Part of a small language model's weights: 711M tokens, 5422 steps.
MLP neurons of a small language model. Each row is named by its layer, matrix (down: output weights) and neuron, and shows model dimensions 256-383. Each number is 500 + 40 x the weight over its row's rms, rounded and kept within 0 to 999. Numbers have three digits each.
A block is one neuron, or neurons of one layer that tend to fire together. After each block is what it responds to, as a language model described it from the Wikipedia text at the highest values.

L5.down5:504509478563511414530511514472509483575442437496496486530488387489486479457575477534519519446490551577438549428488544573492582440440507523523530435543484519479559531508502496549536411474513522459478448543501513533573490503469519547493474476438429485515472502516552526495504516545503456598510433524562496486431466506432585494418492564505518500462470446468468470553518502503469498498535
L5.down280:480459508550466501494477495474529512556538520558474514454467402552444529498523502478530348502445567444467501478469547484553560470536481502506542532526505467521476515512527500531506507472465512468534442454495634513570518543603509471425481459537528463482569470454444509554571529486524523459493506446514522460506540443484482515434514493483498484451487515484502530479493463529536424488510
L5.down283:553484544455509516491538540484531483515481541540525507518454508464478485523454455551578539551541450470507551542466536531537503490465521499428482448508479502526418488500506578518490477492488586530593524519522534494506490509463493552463502534512511553463536523511524553465527549539508558531504440542507514471488515448452490557487512516555479502454579473565477480577472538526453551477436
L5.down515:509462542550509465547469568436562486492498514534509497521473433467480434539487526489525464501462510489454479502417486519509488432519510558444462527537478471509485561432463537536520519541448540496543525472479497506516505510513440494476565504480509482536477589544493523541499543513509570563466485491505410581508506523454556413565514539467559476472486529540544487488402522467613567513523
L5.down609:494458578557467548497499529479466555475551514522477498508535462493543464588387498485453515435458482540368512479496454528400534477453501522476580500465521516516554534461452517570483515542527509507518550471452467449518483478471416531529481477548465541429498501513508431483474531542514556507516480457590422504417479575465530419519461482451503467444437475563495455465489449540538539487526
L5.down975:525469529495609463495489530542486527472477541513462531567475535497543549485539548491491493511494414452426445522543504465481458469491475515501520450475519471499526517439532565570470528529438527426440478442455493517441502553500424418546483475476516557466506524476507428450493539558487588505491564477551458494527441598442472515539491533486565462485495473517453457467456457532579577497460
L5.down1039:541525533543517495532499525508450481472464505493553482511494530468484509503506511496554448429482508516492590455497467499491543505490479490580552468502583597532519520485498513542485546488425513519494588483479505473439498534524443467487498476522517436572520476451519468525544497432435520480572546507516511414446555481460494387501520578524502501460484510549483498530507517465570467534484
L5.down1176:544465558502487467580474523521504473514541513467487561459459465537487506508483489483419517469575511523555454510542548479413494545474513506519529475541530465522468576450492563522498492517458436405467455505503464466521486473485444455538519453443469508497495542445466488509533473539495506498559521472542555463443537397477490473574474469483516490502502492576459524504523484538420530527470
Description: First word-piece or digit that opens a line or cell just after a heading or table, e.g. 2022, 0 wins, Vowels.

L11.down112:576461435476493553514518524497475481472498512525506467539474610531547489437449511476519564526386500498533582397458469457492530471548458462473535490432541461538506523476511448539512492553506523571491465496512444482500612503535502578499517512560532542482554507576499516521389471504419502522519448555563513498473486569408523466456418449494512539571489535543487413497515492537445458523538
L11.down135:481526529493583526494548483445526486528551500551527515485581473552515536492509476490498509420554522472424455492505556507465493580535478535453558476451449401519513450478487526492458578482485519579534546511538474458443520515501462442527501491563487508520495515494523593429482464520484531522526491480507512604507452542529523514457499511430505517531516516517468507545477527504523487480500
L11.down335:498486499495487455477482549496457515533494415581478491486428528508434488422475463549471526478501494541467622557540451491520541452493431520451499505483504503550431514509516529539467527502544475470555486490525540550418410495547519513472406527447482567479474548531541454480467549470449518563476497503494484546542468482499379423519471515576434462518489498577460521459561494502530508447528
L11.down496:492498435511524478500515504484503470584474441542544501529446579437497558462479478467450525500455496540480486465481498531521531521482556505494502549566530449549435509470417453496555495431503532469512502571497543510543392582506487558498559449495503492486537484484488526444488531571499474515538510495535469515524517439585414525519549445527517571507559466525511424435528482491481528529481
L11.down639:438481475467548451501478468504482515523472457530493469521456537546411556432467441495443493480471532494554478485473487485453530464417474534552432491562522498565475471486471494488487504464516501464460460520533498519446504552532519553571469490480453496535472463570478442459541530521542556527498531533501459575545513512555506510469459506457565498493611534518619431544524516552493536533520
L11.down926:521527519497509488517539498495511487541497534546470429510532468529501488511526507477502529430542453539453495429460496467478475487515471465506479471476496547473388512569511522528490446467442488453456518545557452561518496513527464518519529501506547543504480520563526434547490525549523469473573501481542500592502483522448477509446560413539507459520482437521482521441508436509470412561472
L11.down1163:517434451476492523465571569533520499541507538559458484501565480487493496442572497493408524496538504455474511475489473490459483554494462347511510497484523546533497461469465542533513470457546428523502514496508498493471539503500519458448517575446521443543486426556527528464440467420480477515512498443447478471519485503517525475512502490475579470511516537483525553546492439582468501460514
L11.down1272:524464485433561576563554537538514493496530516477496484440535452520438512561501509515575572517566494476446409505523520536489455509429529485527501540464522511466481474522484426528510594503546461531511474397462543535463524520600562480485531435495532558436415544570453432484523583527465480459489504545545529504471486552486486496457506494493509490508553502600482469429462485515522502531475
Description: Middle pieces of split words, especially country and region names (In-don-esia, Ass-am), and tokens right before a place (Tokyo, → Japan; the United → States), plus pieces like S-ym-phony.

L11.down138:504553474459500482491526512537587520464517528545448528448474442513484508496519424445520511566474489473439531543464472541477455474462540508457403424486496380534511515490568426524619522535482466475512426520483522403515497487458497463531481476468479537412524511523462559524484457520528489452501553495527504563543521538530485477505499530504525515524429522496426477581459488552512471505499
L11.down195:478448515490460502468635510525491499486444416519441447455481501539477491465486485502527485428478438527477534536539491491524469540496489445436504525565478475521474514461495502438561488570513527545446544490552554470499516495505407514544457564503456550525555531490486498484423503530478439509557527517477449451482534459495468445491542483407487487469444492560525529488450404500460558549503
L11.down377:411557477478447479469460460462491540496467520532546475454581506487518484489475458566486492534493452426517491497516490427479503448507570485456462493504519516440482502515461489451442526498515431519526438557537477519455397457496542589423529502521515472577494456493521487485408524516466514516570444478461500477509557475520494530585605510496495539550471456518444431545505531497425507409552
L11.down538:570419497503501569482454519452520428496526498438528518512440434420488462487483468447586501465476488569447493535468545481390485516532534507498478479469554487557410534537442465494559510507487462526483529555476520511470502473475449499485561499524522531515545514451393525513483448528512452452501489456491502461455407508512460515491539475474492527484533565435507587530397482529520490495505
L11.down593:483432561500552530554507488461563556507477570495519547507482483521565451486468475463502514458491486502460500486421460445526511489475442543479482480436461542534537495586464445518445514517574481491517532453480538569460504539482483530513570489385551474582480428512502484499538445586472446472440520495488483526513504428513534566480559511542528562504457536525442544482492538460524421382498
L11.down1144:478483484513473528491563482497536517506450551461472601531485485496478575470495454456465535536454573493424506492514557570470553574475457441501512571427492489530506507499423458488511523490477527511487411542471491495536464465515517472441513472523546509541479497414487493492481491582490488472518500494518485460545462480506478533503464522452523515542565523537519439505523462506526420531448
L11.down1288:530407496445482546474461544446516587523509568476469470444474494493508585497474401468556504497467592539537433486482500562478493542509613526507415528542507460461439553532469517467528434448438525515501518509482438447458494587485444520534532528517537417536586495558504522461476505441505493508530560563433430473487535518492507467507458436496477443480536473460494459433507474504540536499455
L11.down1289:505506453470422541518540505509532475513500476526505469503476535469514439484539502461554539516460515593536500478445538485577517544426536492480424503512513465575387431501434437444517518493515431496478489560543525437507511544524519557460560533463505441540553491457558530461509471492464484500491503490482486498483490515511423519546467506548456587510507565449489530541528459507383447535474
Description: Opening words of direct quotations and first-person speech, mostly I, contraction pieces (I'll, I'm, don't) and auxiliaries like will, may, had.

L10.down796:495522533454470502552495531494522495456432478516552513538444495515470413502513506588469481523528485452455433559490528438510618494499554491532435502467411436494518494497471461506508499492510475454577506475471494566544600506511528536528515466508557511501477503532480418465521488529438504467520528494529504539533435457571479421476495509509532497455584533475532495498505482527505504553515
Description: Mid-word pieces of country, region or nationality names (Gujarat, Bolivian, Slovenia), and "Greek"/"of" just before a place name; also non-initial digits in numbers in tables, coordinates and dates.

L5.down23:500425500492461486484496527539576552475488519497485522508522481530542505580543579544484529505520469542527573532483508474519560444590436497525504494507454482516518441546470457530482520505557535502581473457543387495478562480482489471470473460516445475522474501516494570444409430398493459476426461520441469442471445544508507494484547472452519435525483408385497517510501559507544443493500
L5.down121:563540603448470448540431498488510530538524508469439499521468520543530425536506479511513546422522528557518481445491495438543426554571544467507490503504543525526456487484508489476490454502481533452503545446593463530478474501406455475509479535491515581498496469526540468453600477493476585506465410513484507422468407501488525482502468533464527545483464494440510508543537444497508529450524
L5.down180:494502506459542493507524481575460437469551538444422495491520490504487475461503554521436455500574604548530430534414566496546532461544502522546489483542512501478509510492508541473516478542499492559461474509501478469543495570482467487474479455522421529545531466440499496475438488515508448459552434519551551534544508520572523463502434531540510488551490545500489422492506470504549464539480
L5.down302:534495531488502480508557541482552502501486526463468462476450489460491532480603441471550554530443528462454490574513590555544556442537482431476487509474455528478590510461522421488532471457526544452570468534540499488507494451469480588450460494442490520490495394493521584461481478504433471498482541588469440497455454525517522456539505494497454494482486499495495504488543482465549583521442
L5.down813:595517438439474545468471533502495521533454537426499553532512532568460466587553521471440522514514543473476482426518506515452486469415465519475456513497516513489541509528458502534493512505501533449474464512529479403488494594447515526454502412474543504482558542479496498507490527550450524488494483472555466450521527498519433529530513548575600477478489530517494441570467481471455495506471
L5.down860:508497459524460553477571471534576538498453503543513483546496453515478475510529452426465515457516479508471495503492480533491490459516525514462546512508542456448462490566458591488529530514512513487485500446458556525494492510483525506514558457549414529442453525564528538537491515460458464534459458542425481490563488558474448542500582489447518466548494529448551498549553496440450510544472
L5.down904:513498581508506487520386512449470450456433451489457428509470429463520508408554500548560533558499502542598599500494561529534541457502503471470519427532505539537475450493471488506512476463482539492528518509469483473466525484440469485487490482523483538457473492527517557475459482520443542490537521541458547470500529499529480404476553437447496619472559526493535518489438530509506458536532
L5.down1131:497508513437497472540487523512480466465463463535434503537494534485502518498516469437410493494524429504470505559585501474496531500480484544441543481534482490498478509493503512547476527526468482507483463479535424446431523433527521468429525444544506507523499559440478521496497460550476509440510498480501469489444485520416509491451580547477485572447528559438477476465381534581515561486504
Description: First word of multiword proper names, mostly in tables and lists, such as United (States), National (Stadium), World (Cup), with some colons and apostrophes.

L10.down235:509449499473464503467441498534528418523480532513468488533551544558508433523553546584550417444456525502435441519385458549491512450503492539488533556482539517520512562459455518517500524532448474460486506445461536516507506504479552476451515501540504479485471516527489483527545454476484476537443534499492573536486547478535574461572492484536488516503475543513549499502509506525487475505497
Description: Single letters or short first pieces of a word split into subwords, often right after an opening bracket, quote, hyphen or line break, such as p(ictured), s(late), dis(obeyed), R(angers), and the / in coordinates.